config.yaml
intermediate_size: 896
vocab_size: 2048
norm_place: "pre"
qk_norm: false
attn_scale: 0.125
bias: "all"
tie_word_embeddings: true
init_std_down: 0.00323
beta1: 0.9
warmup_steps: 453
decay_shape: "linear"
doc_mask: true
dataset: "wikipedia_en"
MLP neurons of a small language model. Each row is named by its layer, matrix (down: output weights) and neuron, and shows model dimensions 32-127. Each number is 50 + 15 x the weight over its row's rms, rounded and kept within 0 to 99.
After each neuron's rows, "fires before" lists the tokens most often just after its 100 highest values on Wikipedia text that the model never trained on. A number after a token or word is its count.

L5.down141:65 69 62 47 28 76 39 37 27 49 56 58 51 31 63 26 49 43 32 99 37 37 49 46 57 32 78 46 63 69 32 62 68 72 61 56 25 32 70 56 50 76 44 50 36 60 32 53 71 41 37 44 38 34 51 75 43 43 42 43 59 29 54 20 65 18 46 57 25 63 64 44 24 48 59 44 51 40 78 58 54 15 71 37 43 44 65 52 80 43 52 56 61 36 47 38
fires before: "\n" 53, " " 17, " Qu" 4

L6.down239:59 63 62 12 58 64 63 32 33 43 53 62 66 45 34 52 42 25 56 76 59 38 55 35 53 77 78 64 61 57 49 61 48 70 29 28 27 68 59 51 56 50 41 45 65 27 35 47 41 71 60 36 05 34 36 56 25 48 34 31 39 58 33 66 52 43 55 67 62 58 49 61 52 43 41 69 32 55 76 55 40 47 55 60 47 67 81 15 57 80 56 48 72 44 44 46
fires before: "|" 45, "\n" 7, "th" 6, "." 5, " |" 4

L5.down146:47 38 64 59 56 64 58 43 36 75 39 64 61 57 65 87 28 57 72 50 63 78 62 64 57 58 40 77 45 59 50 70 54 63 50 68 47 55 51 51 41 27 52 50 62 62 44 73 52 52 38 30 53 57 18 30 41 38 43 38 63 34 49 36 68 77 23 50 19 63 48 50 59 35 44 56 30 35 49 35 54 45 53 54 41 40 51 56 49 39 41 55 40 43 42 27
fires before: "ed" 22, "-" 17, " by" 14, "ing" 10, "|" 5

L5.down238:63 41 61 42 65 81 50 46 27 31 40 69 48 40 61 40 61 57 32 61 56 45 43 42 62 40 55 10 60 69 51 65 38 84 64 73 23 58 46 37 44 43 62 71 48 49 48 65 53 35 46 32 44 37 48 50 53 63 49 40 59 29 45 23 54 40 65 43 47 37 58 69 41 35 51 62 64 59 41 61 41 29 67 43 66 48 72 28 59 38 56 62 48 39 41 72
fires before: "\n" 23, "|" 19, " " 10, " |" 10, "–0" 8

L6.down752:45 65 59 42 62 68 46 54 47 58 41 46 41 61 46 16 49 60 35 69 40 32 36 37 58 30 37 33 66 62 18 66 57 36 52 42 66 45 58 31 74 75 52 53 48 54 45 37 35 50 59 54 49 74 36 81 55 77 55 28 40 48 74 37 23 60 41 54 27 78 56 57 32 71 75 39 52 57 60 85 64 40 64 33 45 49 40 55 26 51 40 37 35 25 42 44
fires before: "ing" 22, "ed" 17, "e" 6, "y" 6, "ative" 5

L5.down781:45 58 70 42 38 50 36 85 29 32 79 63 48 42 34 65 22 42 71 25 11 59 23 47 42 40 53 32 68 25 37 46 49 80 27 50 50 52 50 37 40 49 60 30 50 57 28 57 55 64 40 58 58 52 47 42 48 43 57 44 42 24 63 57 53 31 41 40 44 62 60 77 42 59 33 43 56 41 48 60 54 46 36 55 30 50 50 63 43 52 61 33 49 59 65 56
fires before: ":" 41, "s" 11, "c" 9, "\n" 4

L5.down707:61 43 46 01 36 45 50 64 46 33 51 69 52 55 29 33 58 54 45 71 55 36 28 58 29 51 62 46 73 42 53 43 34 33 35 51 77 35 23 29 84 28 55 48 56 49 37 73 76 40 64 54 61 39 63 50 45 32 71 50 48 42 51 64 61 31 43 46 83 54 49 65 59 68 44 25 34 55 76 46 51 68 51 51 49 45 36 59 48 76 67 57 55 19 64 59
fires before: " |" 39, "\n" 18, ":" 6, " (" 4, ";" 4

L5.down2:55 56 36 46 47 49 32 82 62 30 47 20 58 59 53 46 34 54 40 29 64 44 39 44 30 51 69 71 63 30 51 27 57 64 66 57 49 59 28 48 39 38 67 37 46 66 44 61 77 50 64 30 36 45 47 71 55 80 54 55 42 47 59 51 49 41 56 62 77 27 52 49 36 57 36 31 54 68 61 23 61 44 21 27 33 54 54 50 56 50 77 33 58 67 60 49
fires before: "\n" 19, " |" 17, "s" 17, "==" 15, " ==" 7, "d" 7

L6.down40:68 38 54 62 41 73 46 34 41 56 35 35 63 51 50 54 38 55 41 60 76 73 49 64 51 30 29 64 35 61 44 75 63 37 65 51 39 65 51 28 48 68 88 79 45 82 59 42 37 54 27 64 39 39 38 43 74 61 40 65 63 26 50 55 76 55 42 64 60 59 44 70 35 51 35 39 72 65 23 75 43 49 49 24 73 72 49 49 62 47 20 81 47 62 44 41
fires before: "s" 26, "do" 14, "ce" 8, " |" 7, "mon" 5, "o" 4

L6.down720:43 43 66 47 63 55 86 30 63 37 27 68 51 74 61 42 56 76 61 27 47 46 39 38 49 44 65 48 99 47 61 67 43 63 69 41 39 50 43 61 34 37 53 50 45 32 54 38 58 44 31 22 57 39 42 64 56 63 43 51 60 49 49 85 45 53 31 53 36 58 50 55 49 60 40 36 56 41 54 28 38 36 68 82 76 19 69 47 51 40 58 58 54 39 71 45
fires before: "ed" 40, "s" 8, "ted" 5, "red" 4, "y" 4, "ible" 4

L5.down171:14 45 30 45 72 72 80 44 53 38 49 71 42 66 58 71 39 46 43 25 50 50 57 25 64 50 33 53 58 74 76 48 53 71 50 53 12 86 52 62 57 59 56 60 45 38 08 54 45 58 41 48 64 50 29 54 34 36 24 31 35 49 46 37 56 40 61 44 46 62 70 56 42 58 61 45 72 25 28 71 32 25 61 36 71 55 67 22 62 67 51 50 49 67 40 47
fires before: "|" 53, " |" 20, "\n" 10

L5.down287:37 51 49 74 29 33 68 29 85 48 54 15 47 27 28 57 50 58 50 44 55 45 17 78 41 63 63 65 61 63 42 59 73 45 39 32 60 58 45 58 50 53 37 45 32 39 39 72 40 21 32 57 35 40 36 50 73 36 47 35 65 54 38 54 53 48 69 61 45 79 47 64 56 49 41 67 32 43 36 58 44 84 89 59 36 64 10 56 42 80 41 71 47 64 42 39
fires before: "," 41, " the" 18, " he" 5

L5.down76:85 57 46 39 51 35 42 32 51 58 34 60 53 18 42 44 39 48 49 62 55 63 23 78 56 48 37 75 61 48 44 33 56 55 43 49 42 63 68 46 34 37 38 74 65 73 38 49 63 63 60 59 55 48 88 81 08 48 21 42 51 63 29 50 47 60 49 44 40 40 61 48 38 21 51 75 21 38 55 59 50 30 47 76 79 54 57 26 43 60 28 43 93 50 36 31
fires before: "ing" 18, "ed" 15, "ification" 8, "ion" 5, "ical" 4, "in" 4

L6.down564:21 33 45 60 47 51 45 54 83 47 64 63 53 42 44 47 55 45 54 51 63 55 66 53 48 66 47 29 41 35 53 59 47 65 22 46 05 42 61 66 54 82 73 55 34 46 41 68 51 43 62 65 42 64 47 51 58 61 46 45 72 66 06 39 48 55 42 29 45 29 62 43 43 65 56 58 60 55 27 34 76 47 69 46 66 68 48 34 41 81 50 53 43 73 53 34
fires before: "pp" 19, "ing" 13, " the" 10, " a" 5, "ition" 4, "th" 4

L5.down867:25 33 77 35 49 31 59 31 55 46 61 22 48 51 55 72 56 54 63 42 45 62 38 66 28 88 59 54 63 62 47 73 52 56 26 57 27 64 63 62 77 46 49 72 27 49 43 49 53 37 34 53 41 44 35 57 60 34 57 58 49 42 42 41 78 66 50 54 32 71 40 63 84 48 31 56 29 56 44 32 31 85 58 49 31 66 35 46 58 58 55 48 49 14 54 28
fires before: "," 28, " the" 13, " he" 6, " she" 4

L6.down217:45 34 68 60 39 69 54 71 45 50 48 62 49 50 46 32 47 59 50 41 43 47 71 65 39 55 40 76 46 52 53 60 43 59 32 50 52 67 45 43 30 70 56 79 40 43 48 50 40 49 43 54 56 44 52 34 54 53 69 53 54 55 70 52 44 66 17 53 53 48 48 39 31 30 52 51 57 49 42 45 58 48 44 49 43 67 50 28 49 31 28 65 88 68 49 24
fires before: " |" 18, "s" 12, "%" 12, "A" 8, "D" 7, "F" 7

L5.down826:45 42 77 59 35 59 28 35 43 44 57 37 52 47 31 62 60 58 58 51 41 63 64 09 61 46 43 35 60 28 34 66 50 53 46 61 35 49 45 26 48 29 68 50 21 74 40 49 39 56 38 62 35 52 41 40 61 73 56 50 60 54 38 87 47 54 46 40 32 63 49 40 67 29 55 34 12 62 53 63 62 43 62 47 59 88 47 44 57 66 17 47 48 13 70 54
fires before: "|" 52, "-" 20, " |" 14

L6.down794:18 47 59 31 49 37 60 38 47 46 26 32 51 52 42 69 63 65 51 45 37 54 75 44 46 52 44 66 57 53 44 44 59 53 50 37 34 32 86 21 24 50 66 33 65 59 31 31 53 44 56 60 61 68 42 55 30 34 80 47 69 35 73 44 55 69 53 46 37 67 72 48 17 32 48 66 41 57 31 38 64 51 46 48 42 31 15 52 64 43 39 51 34 56 35 42
fires before: "s" 27, " L" 6, " Team" 6, " G" 4, "form" 4, "ly" 4

L6.down116:07 71 49 35 54 64 28 51 26 47 53 54 39 41 41 60 38 50 58 61 30 68 69 49 59 35 47 50 62 72 37 37 43 69 73 48 70 43 60 27 27 34 35 48 41 72 32 31 62 39 50 34 29 58 59 50 35 21 53 68 45 45 58 36 40 48 69 60 43 33 41 75 39 41 67 70 50 76 64 61 32 36 33 73 48 36 29 46 38 44 60 53 45 25 58 51
fires before: "ed" 29, "ly" 10, "s" 8, " in" 6, " to" 5, " " 4

L6.down417:71 54 63 49 43 52 45 45 43 56 66 66 39 39 60 44 53 44 57 70 43 38 34 56 50 52 65 31 68 53 54 60 75 60 54 58 43 33 66 75 68 40 57 43 38 50 58 62 63 44 53 55 07 39 56 78 46 33 47 56 52 57 46 32 58 25 55 44 56 48 41 47 47 57 55 43 28 86 68 44 68 37 79 56 24 48 57 46 43 55 48 31 52 57 52 51
fires before: "\n" 72

L6.down573:52 74 68 33 66 48 65 53 29 36 54 89 60 56 49 56 45 49 78 40 60 31 42 45 34 69 72 68 18 56 50 51 53 46 42 47 68 62 72 57 45 58 78 57 62 61 30 55 72 30 85 27 44 73 53 31 23 58 42 31 32 38 56 46 62 37 30 34 58 41 60 51 21 33 34 40 62 39 35 29 47 39 48 46 80 73 49 52 58 48 66 51 52 48 76 45
fires before: "s" 20, "ter" 10, "if" 8, "p" 7, " /" 6, "ification" 4

L5.down235:33 22 67 74 55 48 29 48 60 68 67 37 48 25 63 54 40 59 70 66 72 38 41 54 35 71 41 43 63 75 40 50 65 50 43 50 50 49 38 26 56 38 57 58 08 42 15 63 49 39 38 81 51 41 21 60 77 71 40 54 64 36 43 33 43 37 63 66 49 77 46 45 45 43 40 72 29 43 39 48 58 77 72 34 15 89 27 64 41 69 48 66 49 37 36 28
fires before: "," 43, " the" 8, " he" 6, " 2019" 4

L6.down860:54 40 49 73 61 56 58 53 64 76 35 62 59 84 35 49 24 45 55 43 51 48 49 28 63 48 68 36 51 66 49 56 45 36 51 63 50 51 66 39 66 56 49 77 58 67 14 51 78 72 74 47 38 68 32 55 29 46 52 41 36 51 50 45 44 60 53 40 37 81 42 38 14 70 50 42 37 26 39 49 59 47 49 53 56 53 41 41 52 41 48 51 36 68 35 43
fires before: "\n" 31, "-" 18, "N" 4

L6.down572:63 24 64 61 41 36 46 57 46 58 76 41 27 71 43 85 58 47 68 32 52 55 34 41 45 32 34 42 68 54 51 68 61 48 54 27 52 43 62 57 58 28 87 81 21 36 41 34 50 57 47 48 16 44 57 52 61 50 37 52 40 49 63 60 38 58 29 53 53 39 33 79 76 07 44 66 18 34 43 59 56 63 54 72 48 65 24 50 45 68 50 34 39 02 64 60
fires before: "==" 31, "===" 21, "In" 6, "====" 5, "S" 5, "|" 4

L6.down352:46 45 50 56 45 47 38 26 59 21 54 22 49 44 51 50 35 51 72 46 11 63 52 42 63 68 32 42 43 67 74 49 49 40 52 31 50 59 35 34 73 53 60 66 30 32 51 47 50 74 45 38 38 61 35 36 57 27 49 36 29 85 44 64 52 47 38 49 61 74 55 56 60 47 70 34 10 59 26 78 53 57 55 48 36 37 35 68 56 48 31 51 38 54 33 48
fires before: "er" 24, "west" 12, "east" 11, "n" 7, " of" 5

L6.down143:58 50 43 61 58 40 29 50 66 16 31 39 50 30 45 48 48 66 59 57 19 66 69 54 72 57 29 59 53 52 73 08 61 36 53 63 42 53 49 37 34 43 64 61 50 33 38 50 45 40 69 53 70 39 59 40 40 35 83 64 58 80 33 66 60 69 35 37 61 31 44 78 59 30 68 48 39 40 45 43 16 48 19 42 42 57 24 59 42 33 57 43 91 61 22 54
fires before: "ed" 21, "mp" 10, "n" 9, "ly" 7, "ing" 5

L6.down261:41 52 52 51 51 60 66 57 56 48 74 61 39 40 38 37 32 41 46 45 54 40 35 56 59 40 77 63 61 56 68 54 52 73 45 51 56 39 33 23 57 60 46 39 19 52 28 83 68 57 60 33 83 31 47 90 33 36 84 39 63 51 42 53 32 62 69 46 43 29 66 41 57 46 49 55 72 53 71 43 41 45 44 67 53 62 33 37 66 38 73 60 69 40 71 51
fires before: "s" 23, "e" 10, "ition" 6, "ed" 6, "ent" 5, "ence" 5

L5.down135:52 48 70 48 41 44 43 65 50 57 53 69 53 45 59 60 50 44 57 47 69 69 40 46 61 48 45 56 56 63 33 53 77 71 46 62 49 62 38 48 41 52 53 35 32 48 12 70 56 72 28 60 37 56 33 42 60 84 51 20 48 54 40 39 34 30 48 50 47 46 52 49 20 44 30 59 49 53 71 50 45 53 33 55 75 68 65 03 40 57 35 66 51 32 38 54
fires before: " |" 38, "|" 21, "%" 8, "|---|---|" 7, "±" 5, "it" 4